Weights of a small GPT-style language model, trained from scratch on English Wikipedia.
Size: 9 layers, width 256, 8 heads of 32, MLP 832 SwiGLU, vocabulary 5158, 9.46M parameters.
Architecture: RMSNorm before each block, rotary positions, tied embeddings, normalized queries and keys.
MLP neurons of a small language model. Each row is named by its layer, matrix (gate and up: input weights) and neuron, and shows model dimensions 128-255. Each number is 128 + 24 x the weight over its row's rms, rounded and kept within 0 to 255. Numbers have three digits each. A neuron's up and down rows have the sign that makes its largest values positive.
A block is one neuron, or neurons of one layer that tend to fire together. Before each block is what it responds to, as a language model described it from the Wikipedia text at the highest values.

Fires on the token ending a sentence, paragraph or heading, such as a period, a period plus blank line, a closing "==" with newline, or a table row's final "|", just before new text.
L4.gate27:103158141098130121093123116106105094130144111168117146135149100100145144150093134133125148088128131127124125116128137136090127129131144122117148134150125082135127111133133148116183108120137167119109082089147168119129158094188137105123153183126155120116135116168160124124158097146139088180171116150131135132133123105131149098116128123133156113144090115128086087130148117092143098134124
L4.up27:156101116164098079111144100126134116136069096116136126130124125105102145119157132134129132130124125114133127121111147111116102173142102125124107119133090137131123116149110122131168092113142106141069180146094095159080156118138164144115135110106109106116120127171136127129145128083117133152095126116167122087125109170107089147131114156130121148112163156129117144125067087130069113147120
L4.gate48:135158117125095135152143077128159150077111093123140130156138146143141154118137113112125139139144150137153127104120051110147162117170141177135110156104105098133110136131110153152118112145126156098122131120149150122129091124106169126163134191151103115174139156119113153081118106133101133090110127104136127129104123110086113124074111108098120130154110085111107093143166093165126160152118
L4.up48:107143103120144118190155112131155127098123111131146109173131147104163142151109098130118124131097136127105092134165084102098154159153137144120140148145096115118113112122138127166109143099131076123107106129165110115138128090129167108143124125126103138159091124105079100110117150136108136073137150154140107125121153103132116140149128118124144142125114135125117104129156134114148171142120
L4.gate122:124139111111099149089181144107103118112110109111111124123108092146146083135105060141141147141098116154118140087146104121108158117109167127119138145162095135125133155121124161093135111168151163113117139122087143120096123123156135182153152121124101118161148106130086143151109116142129187159145139158111137102125134139113153141123123102123116126131112123118118098144103090129125138103127
L4.up122:092161086104126151122150130090160120104128154100114095171135133117117091126133105124081150146124106176125114066109109145121109118148154135118142110163135151101119135121164169137111158098144137160173130133100094136126112092144114142159119122146108128129123102126113122138159159159119143167127146137106152146124150140107133182122136094145162171125143118108118102108137109148119126109082
L4.gate192:163136107116134145165117144167123119142111114136131130113125136090133118156107142122122083164136115117152142149131110147145083143132191117114107087182166112113136142114120157126151169164097112141196141147154150181181141125138137119151104117150116165117150157131126104119139148140159123129108128134128157154142144146161145177161115113119167110124131101122114103118157125120115106175163
L4.up192:104137170131092136168117133099145175133101147157120104117143143108117127149170089107119157120109101111149142078128101119142110100100087098127135127139137130098110101134073147135121126140160090095143110140093102138144080111098147135143134146120151147096108106139123103100176127126140141118155133135176137097187147148137118204128143134175123106109116122143111086120182120132119122127137
L4.gate259:137139113143160122097157123099091123170132057101128179112133158139118135140127111116133122148173138153114120087090169097090108131136093121142125157112099156120118111131140122140175138147104105127095088134130148122138133137113095122124121123133140157119144124097164147106141103152142160171160121137097134105121112115136111124128116114089137133165158122147094141155108107149108181115104
L4.up259:095125128107162167135107130146147132101183126146128167164097101171120136153114109170156102168149127123114131151125111120105145183135159121091134138129135146125101128118146173180144149138111100115137133121148142143123130123156118106125112145112195133139120141104103139124129104132154126119093120153114167111109130133112116114156140132152099115150148105166125109103091084123144170090136
L4.gate280:122123103096152140140136101105116116108121105147154111174116130114160136133126084183099112102119110167148092108143116124167138126113133140109101114104159130132122132096141195140132103117142132144122131145127142118134109083145125142127147102140104142106132153128112120114112109125119100152122142114147139087100136151149138116104171107146101117087152045139118082164136129128129143119151
L4.up280:137090107136140147154133101109119136126110084083119153175127156123159183130116120149098120090111107162103072105093113147150148114138141150094145134139114133127149090128090161107095123129124159088100188132127121149128095089123144108112132138141137103094124126110156126096160147113154138165096138144124194134097162117151094134135169120101143148142145077140126114133147135130124082177177
L4.gate346:096154183122132117118152111102186115133123127093120161145155123197147112154101096119130135147107107149163150140108148112115085125112147098146153116111112107171158188132091140144152097127093135145151113116095114137127148174124123135131102170144156118110135153118161143106121089130114138110134127148094102126102155140096103142106128071169143084140103133140087142100117106109152197143132
L4.up346:129090156147177106137154116128177139170100146095153184122151154149102104157123085122126122170114143134148153083158129143124179137144129167141156139093108110127148120113104121112117123124101114136105104125198119154132126135129136101150097126132135129097127147131128150174111099120110114133162124110129098127162108102091116087114117162098114123168078159151131144153125135119094127132089
L4.gate430:074130154095105119107177096133101127110102142177079123123140149138117143085116131128118118128121150171178157115102138112077137145131109135161129152110114093108164105116100122162132114159127161116146099112127114146138102112103103085104150148110109149082118154134085118081142119115085159119163159096119158129146086118108144139127144131108170120134121156146122136131125107092140121122148
L4.up430:100110128140127143121125111084123103124120136107124149131171166152094136075146131141118157107098139128098113144120128141154157155132132145111126140085159118151130138165142151111134132126151190094078147112088135163148121123138118105165134134142129088120160129144176150151145116122116096122131136128115156129155135148127059165126152094168090129120143122159143142102109137104165096129138
L4.gate444:108135111105092098129110075106155115104106120138154120151139113140073117156131104173114169179119126116134146078169140133087114123117148129077114091112126147171125146136167121118079159141187139141129118124134108151104123128143144093112160146132130169144126095068098097122136127134174121135139178177105145153089151108120109167167151144118122131121123150157157085097109148112149141135133
L4.up444:097163134132163127102164150113145116112077109141142118161128123143129085132166156128128116116118150107097108092121132088139134144124126140105127136124110148126169132118110130115126105153137107144127110145119110111135127147114141121105174089103133162121147095138096146146119120135089104173101126069116095093120129119092112143148108119170152126080099110168090081148165171112118139160110
L4.gate462:110111153136133152139130148126083158119131119144133166158123169141097160128101149146129146145112111152157138151133129133137129147146139122126087141109098107131151129140111095058117103133145159139127120130122129138138140090128095114146136138130155125074074136127125137142097103122069120175112103138140192135106110120141109163099143118125135123136116154158109163118113124144097147118122
L4.up462:129141133111148150121114174093098096136128136118129142120141129140147113151161106147143138104079135136109123117169114099118155166132140122138100125140198123112105123125126129099156128151135150169132162135127134163096124161134148142157117133102159130136163138151141123069129109114121151160109144134079178087109114126148132112104146119165136116149126148163139121138105115152124164095103
L4.gate513:151127114179083134134156113115146117149152126143110183132153088130132129094148127094154161154106127165132099116107137129117092099117117101113090089102177138124151101121113146128110114166146165110152115159138127169123108108105126151117143141115107116100136131114117166158147114146106145134091133103131143128141147162145100110145128173134129114068116125118119116083120115103109116136154
L4.up513:131132119113158127101135135087079158125128111130130147071110124138162152117161149166137140144146115154154164102143124187115112149123125066145158148118124150126170144141144106108177157155125130160149130131101124118150125102120135142134106198109107174066121165114102141144143130114127098121119189138117153149103114143193100123139186114145140126115169152122145112140148122117130076109116
L4.gate647:103109136118116088131100101149161143144105099135129145090132175109165142129147144147113181117130126154096121147116135088112166122142166140100075135130140135096135144118137101155138151104071145108104133125085098157116124165135143163153069184110085130190175144110173160097080161106129081143080158121119129118119099112169138151186135096144098115116131125160137107139106120157121130122128
L4.up647:076115124110069129100174153121131144135125124122117116170112104123185115122157173127122164123136108113083085122102144113143107142120176123138102136116082091128189089087115122151120145115120162145135110115120141165117124136142158155090092150135134148121114116132168140087084170129122124145106164143132121122136111113158124142117125140148131153095121108098057088082116144165121152095123
L4.gate651:151143125135166112158125105073141115126146115137118127150121126145118127151120163171119144125116163141159138153160133160131094127162173124139116121108160139119135112120118152135114133130095139130134163070128144140119147175136114119142118158116153106117151125123134156139115134164118135064140114117144143133139106125112108077135141123154162134142124104120135117078124158125123157150127
L4.up651:171140128128156122165153065099150150141132124134125106100121092154120154120135160139111131124103119141154129145200115132101147138153139149128141114119120151173139090121154142109166117112108152142158157086123127137131152178126120089161121103122154107142151125123117132125133163172109175076130090094164155143133090112115095098113152140152146154127093135086108175130136163100118138119109
L4.gate653:181129163091145156133125161145110140127110116152128144171123144124157159101166118133149127096121157137123093130151131127126113150125168112105120073123119125125158126124098090122124141143138117094149152116087105114110137094187126168082122120125131143081174136157090165100172090158107162112135082137108132121102129128153124115125134140123109135114164112124111092153179132141139121142110
L4.up653:085141124153130156115162125113116106123135124158130119159118136153160168135132149128131129095136167092127115155162123109131135159116121113110103124141089121116084143164119125078161076136109148089170124135085128086095113095107169065109088109140132114093163113130111164113135152151130155080100146164161118126117099114166105176133174112146157117076139162110081130152148164122137117096124
L4.gate678:151179109129151120151132118151095156122142099147143164135163086162115149144110122102097148148181119176144161082105119125103085111137154156146075145132144136117152148109126117149138158114149178116133078161146142197116111151153175100127123120169139128156143166163132141112157131107139103150163120168138142140136096130082168150138165100108101077136119138108089117114115143101116117134134
L4.up678:136130098135131123139148159125091121115133174097134125185123097176099159133109110169148164174134144134161143087165132151130101135134135115108092136178151100131121163105167128107155122139132114134124097162130096143146093129141117127146146132123165136115163162151133088098150107104114131139119119136098147135161143124123122113138155105102126104091133109080104115111132161096126105123151
L4.gate702:168144138116126148108104149101121142139110134117157128130108164124162065124116114141098140068145102169133138141137117157149155141174100110141118119099126094132138081097177168149105074132114139149129126148121063113127095135113140151153115123125106109165132154129150150111132184127125107130132158137135148138131122105116123107087125096110143123153123174179132106092131108140131117102135
L4.up702:141126126145146144154099060124143125115120081132125139114167086145124106063109062140139180116116112117104158083123134114143146113147091101137106125136136116074158123087158096118141096130133105157113120148148152156158105133094136160122158133136108121149139132117153117146131130114115148101157134146117126120092138101104153156126112168135166154136132137162130184124089112129105115123151

Line breaks ending bullet items before the next "-", plus compass words (south, north, East) and units (km, mi) in geographic or infobox text.
L4.gate44:137125120136155116161134150137155112179162121125119116120150135142152129123129078132061148115114155104111070069117138110103128123086102098157158126129096116150151150180104117073157106108127122122097113138138123101115148127120097131086137118143115148114160121142135154158115109120118130117166143145157135136101104144153147116119085141150153072104114138111175106115147182142125128143103
L4.up44:146090117132144170107105166122132136131173122140141140092171140130149136084093153133108142138085121131111166131106125137131093131117122130154121156136103137109092132118108132116122085083084134115109088114139129168099103154146128157160133142122126162137113153139089112133158147153131133111122155122124131137162098088143151123170079103115113099106136109153138118144134133111150122178149
L4.gate85:118108129083156135144171155099150106138167127122174085112133121122107141082118154098150174153151142176174167166150106109110123062159119075157080080136103142120088120158119127171103145111151123143089135103089116095134125123099145129141144135172105097117154126137096142102144148146145133122131127134129083127092137148143074169160097117122139125118148119098133110136128182149134140145133
L4.up85:142124140100161153136113167113111112125138152088143133136101114109089163092122086124111175094178215166141148148162127098107151135101096094146110104128157121114129102160125128111129114084110124138127116107138160145154115108096098108126146130177107105119125113135123106156117135146136118102142085176104130119111124134163100188142134153119121135125117127137144118123136144160098135139147
L4.gate105:163156126139122131149123145106151083165120142163145117085158123124087114164099120136124106145113090146166155170165142158126109167087089072137109110142120083120129111108169172119094109124102104096133114143135140133127129092153124091141124117103138147119131151149120131168165162153122132117091123096108162115175157149141118152153101108135118122153140171141115113120144178108179085089107
L4.up105:153159105106100089173139126072099138118152165192140130138150113127110098114116119106164096083105091129110117102138170099157115090091143107160120144137158096145129161172130118116124140117131139142155142127140123135151137122150110124140142163115166094100124176113078095117118154148108126118093134160122134187101158109106139134192127112139148129154106110113126135135150125134137090117082
L4.gate146:138133128129135117097124161151155114131134121121116131141108099106159079106125066161107144108129140115112114129136128125132125120137120138125106105168124148144125120192091161120136153115129128091104136123111144166125132102148151142107112164149059122145175131121137127120146137105101131102102103100109166137106111115132112138137126124174152130107200099129117139113113130140104128140115
L4.up146:173101170115111080122161123153132156134113112090126126149112110103139104110121124133137144114116118149119133149122122159146111154130069138157082138144114123148173120149127118117096152122146158137118148129134121156100135114160136157108157135145074115142168107127138084146131147102142117179088086130122125139141095144113121129132122120133140093115161079095111103100134099142097081113145
L4.gate268:115139111098148124116131095110129119130172089119134147148132138124154074139087134165106112099116128160144121125119112143073149089138138136078158103145088100087097108145133135163094186076131176092118090133164118140136169112102087150091110159105114158096111165151168104121107152119104107133153138186170128109163138147135132118099142130173138116133147162100131138127148154163135091131128
L4.up268:144112143152109120133099105106116138138201160138143170166136122140149113105149147128168111141137140159106152106091096110134091143126093182133138151147132125120125138128121119178126141113138135120088125146129156151126127095140090166129097122120083152120141136128098093135115120167109156119075131099166136104106180141146156180134145093142172149153146151139187099105140131103135113140126
L4.gate270:153133117106163132080125130119121158138168150117140154136177110095123106129120069143125178097156146173126124135125128119104136160141162119122149117135137088108082139145121143090115095130112106149132097121198098153091144110147136081134142123118128117130122108114068151120072089120114166146097103115124109060109118134138135151124137068122112119116129127130135124079157097168154112118124
L4.up270:094083131127122104082119165060083145123136152149146138103123095174145115142107164146142162130112138112111090137161106151132115139130139113091178133127086167131122132133126153144153130146130148073055135127121077141141117114091127132090120098149125119098180109142099103113127137120161133114140142122158140143144129122124144088138151129127140152134122112146125141090160112167130112110131
L4.gate296:113114103123140133111122126139118148161162138148135100107117138124165111112177141136101139172123170145139160115123118154119104157144127149083088182162095142120137102128117130124101138099144131134131163127135131142076141130083110163101113108171117129167145139156134100112124123097107100133114138146139086137109096132108143150071126134131130090067091124115131099136095101099150110167107
L4.up296:128117073117106149080085134127147183192125146155171106113142129106161146078151162154110127123144171099124130139127106143111135137134132161109116166160076128137127134145086140121081116078169124115079155129160128116084118150112094141113153126153114102162099163135124101112138157126127118122126136145104120117103137108138129123100152144134139095126129153146132138167107123110130095122109
L4.gate394:152160150135098134192100165136123124143140131175096114125172138153160170133083124160164109169107139165069112128095147119136115124148158142160108150125130155186128121093137145129114168133118115138112082115103119095093099132131133159141120108134136136163133136127132159134124130105112136090109111112152127152152096112121125158105110137146132133110172139130124111143132117125133129119080
L4.up394:133123120125131125140096173164163112125150086149125108099160133133123155139112134125097086109127133131139121120125092127098089132123114110130113122108160152144124083146121106153182119129172088170112146136119116128139078097106143163111173110160096150164116113187122124118150126126119131119153097155150123151163133134170134125130146095122097151127139109164137133164137119108115180189149
L4.gate412:152120168090144077112104111116142089155130136121132108146106123179161098103119109144136133130138139117160110142146133127144135126194157133121103134127161134100108111141140147134096097107124120093109098099144091164150130097152141149142135142128095139128116096164163116132171112112150146116125119151149093176152105142166157188162122111150122096095115142127128138163139109091152155141111
L4.up412:166140142173118102101121145122124146133140132107144172118163142117144125078094087131095157135146106164146129133137131132146166124171145141144113150158154152103147122152108143107117124156161136115124122147153134120143177105139140179105116143111151124130138151119130093139109113121138125122110117116135105145148093155162177154143138132086111155127122153137113133123103137122119180142085
L4.gate446:115100112114140117150108111091156143117125162142116068131116134135135134121145179141099139128114138103132126096148163106142123128108137147119147146168123148163120122111133153156096116148144148120125140133112118151153131142135145102110112108164091090176147128125150148101177123137125090101119126135136149144167115142153118109134159150161163133177147122168091138154112126145161147137147
L4.up446:135085119145120096117078162128144136125139143152119121122116137142096153080085101142123106123128128107100119102130111097104094110122156195128131155111111133152127088136173137146126147113114142115134144140117131152148124088144132120113098119138080076121143111131142111123136109166119062113144137117143168118152152135129135084156159147153161099127171115163110130126120135131149149100127
L4.gate583:151144167133122054134139142123122116150146114159133142141125157124133112119132120132117128126121142093121127140147143103162133124164163126108115155150162126098163121109098148152097131103088115128171126109146137156088126130155105105128107079124141115145122132123133117105123119074110153122130127118148134136169134124122145156107115142111115124116137115147168112139060118114134152205146
L4.up583:134118145129082152144168136115097112139162130147147103144109159108125119091101155093076171085099171104093121140117125133175140133153158167125118114141123114107144142129139100117112140068099088128150113098116165094059110123108111122147085092139112102121112153144112072079095173088097135141150133138176125123134114121151089143108107149123158131114114100101105108112105147129133169145093
L4.gate618:122143099141082116154175128161112173168107156106114091109152143135130164123109103174142127146130121109089111106131119097100136152146140125140149115118154125115134181130147146089129083109100162107121108158154133143157114111126134111122115141136118138127139077098113091158137128094133118103117127083109111160164098132091119156103119126153111136099103153171100121075113117121177150113119
L4.up618:093145085132077121098125155152087146180155160085153145123123096149125099151148124163119122163143140126099164111138139114118157159113105108155123110106183148128147172144100109132151112109127152115070154111161123112135132122146158101095098152112150140083168116131067095150155124099148096119122156078127108137155154106105123118130126115107117126080154106162123142131123096107157118138118
L4.gate676:120116106113125159175135107086126125120145094153116120101144137120152172161133112135116106123129173096107094144123085148121122080121074140109135109113140101096112157152114084141115114131143125126092134117172144138100121105107142102141136093139138155101101105163152160093133075129152150128119103173140102146111137140104140136077161084165163128133170152135122110109123072113107142148110
L4.up676:163102105137180137082136136138092147147113132121138153095125135159131140134086129087125090120131128071123165132141093163105125140150130166106066092114123144087122177092115130143117133128158140140111108134142110123102148119110135112151110085156136129105165181142150159129136108120175148101152099132167100102140128157129129192160117114157088113158156131133090142147111113104124123126177
L4.gate722:124112138125112121123076126140128088147127103125121109168105140118117138141125122103136122173106143119117105142104132155132125113117112142129170133106121118163127162146092165094111078143128079121116137114089145173098100118135133122131148099117127162126118183121114111107078129126156096170110139098138188118153110118128113152127129097118124113133132090153128136104140134158121138155144
L4.up722:099111157110120084115120129122077119151130102136133133158133193111122134145099123100110148129115121128112148126111155158150083110134108130176135117114128124169107165200098094113149089186153133176129084145119101160132108140086151118118090122124115138140126128101131150102112141096161151162092128138148125107144169133132130143151117139187158141111158097145132117145119172124101122152161
L4.gate798:205167166155109127121145169165115152095117129094102125122141140123144167143103139176126158133150139111110190087154135132135135137132090141120125161100119155112108123197131100129154121100142148168111136134149109151169134085094108112127144105119168127143131159125116104090126108098156122134135136084118117181147124105145100153124108119138141112110095134163165161154141131149138111110115
L4.up798:142112112116130117126187121168134110094132158121096140132167089103161162067121070095085133127134100156098136132108106155119095159132075132124102126119149148136145169131127118084151130072108141181134127118149141156107115143117092138116102136120145141121155103069092109140112125109088111128121134137123118148131153115139109180151102113144166129120090153167153124144133168131125118132135
L4.gate819:097131120129179108143084174152099121142158128109140156132114174153141134160064146146119153120101139114149148106121141134141116112174101155152132103104123127147125078164142141141121103132130146097149130102148133140124139136128151120096137159098178126143116110156127076137133094140098122152090137151174149172116109114124148143120133088144125119131136146116132122150121097176127094144133
L4.up819:128155133116162147130096159099127125130153142112112146161127129145127137095122090161097130093124112170125075166176135135114083161117152137148078121128139115137148149129156142161107078137169123155145115169170108157120084091094128142177111129069141154119063142165110136104127138150095129170117150151106143132112176144138122151114115114128097127142120175160145155106086139114137126128125

Line breaks ending a list item, infobox field, table row, or heading, just before the next "- " bullet or "|" table row.
L3.gate171:150109153084100105116103131107110140149108124135129134134141143070136125106129117150158140120122118147152133106129109219147071185131136143131063120156114096108108102126108128151115118128144151129150157134147097128130124150129081120092150138132077118110130160131117152143117165118094151151109195105091129123126124144120147117141111090120128154134114067130108138104162131128094113123136
L3.up171:118122151126165146131171162163066122098086138161146150113123154145163154107153128152160100099157139098062150142107151106102122124127157155094104118151134147107129107110099160131148092135088094108157162146100154158150131084107109147092123099133149162122127146141132144115143145135111097111164092150112122136144097154159122184108119127168114116082138093098101122180156131159131146062122
L3.gate493:095092117107116147096070109143090104165133090125126155130143141134174128110131172112129126116116133151137148089126129180123128148136131114093111131135118158129163140154100110142087114081136155134133120140170109146108140153107143153120072088103144132132159152137104092126135141070098164151120118127131162087164115144135133179123097078093110093152132139141151127137106103113107108116121
L3.up493:094119067092108115145140125129132146151146120127102133124179133119143139099123128158123128169115165138121150128097122180128150157151111101123149137126128100083082186181086133100096126124160108130137117153173148138138136151128100133152146092189143103133109153152095150114112143124111104156128117104112118115159131098137145136096081170144135188123136120114121135160109127118127096116112
L3.gate780:119146090112139129151100101153159167104105131169136120140107116137137149129122081120118106095162121126138193130101161120097141157170117159108128124132125130109136152119100137127098105136166078129129146080127146118117157136128093077119127123108111092117137129132103156122090125076135162122144130125124143138143148136121108134147137143110123083146141156125137124127143124125132125124156
L3.up780:109142053091143141144100095159154137118096100106151126149102134119140176125119109143102109116154126136130159136119177100121143166154150140091156082130126138124133122104108153152084118138149085145126133073120171131093154114122109152148124123095111051108111115123117109106081131084130141106132113122128151129144111116113096131150142122121144103137111132128143163128095112118135082105167
L3.gate810:122101142090119112134126127098069157134130131134138133099093141102100080108161141152123081171157134096101142125154168101133116133154143173101118139145120124132103123115098099154119148176125160118110167094122095136128128184175120110114112120148109137123162150151084112105124122151157130118112158134092169140155103150130106111134151122136136111089175120103168124176160159134143147185125
L3.up810:091089127100116126155108142103099130125130172171102114086117128127129100074168174148152089131121157104084132139136131104129145111140089152100115142146145113102128111140140076168129121166134148112111155107145074144150130158124111105132128143127160117129138135140119181087149105129150125076119157150121148131169082129150091166133155112112164127080155141112121142164123155130147122173123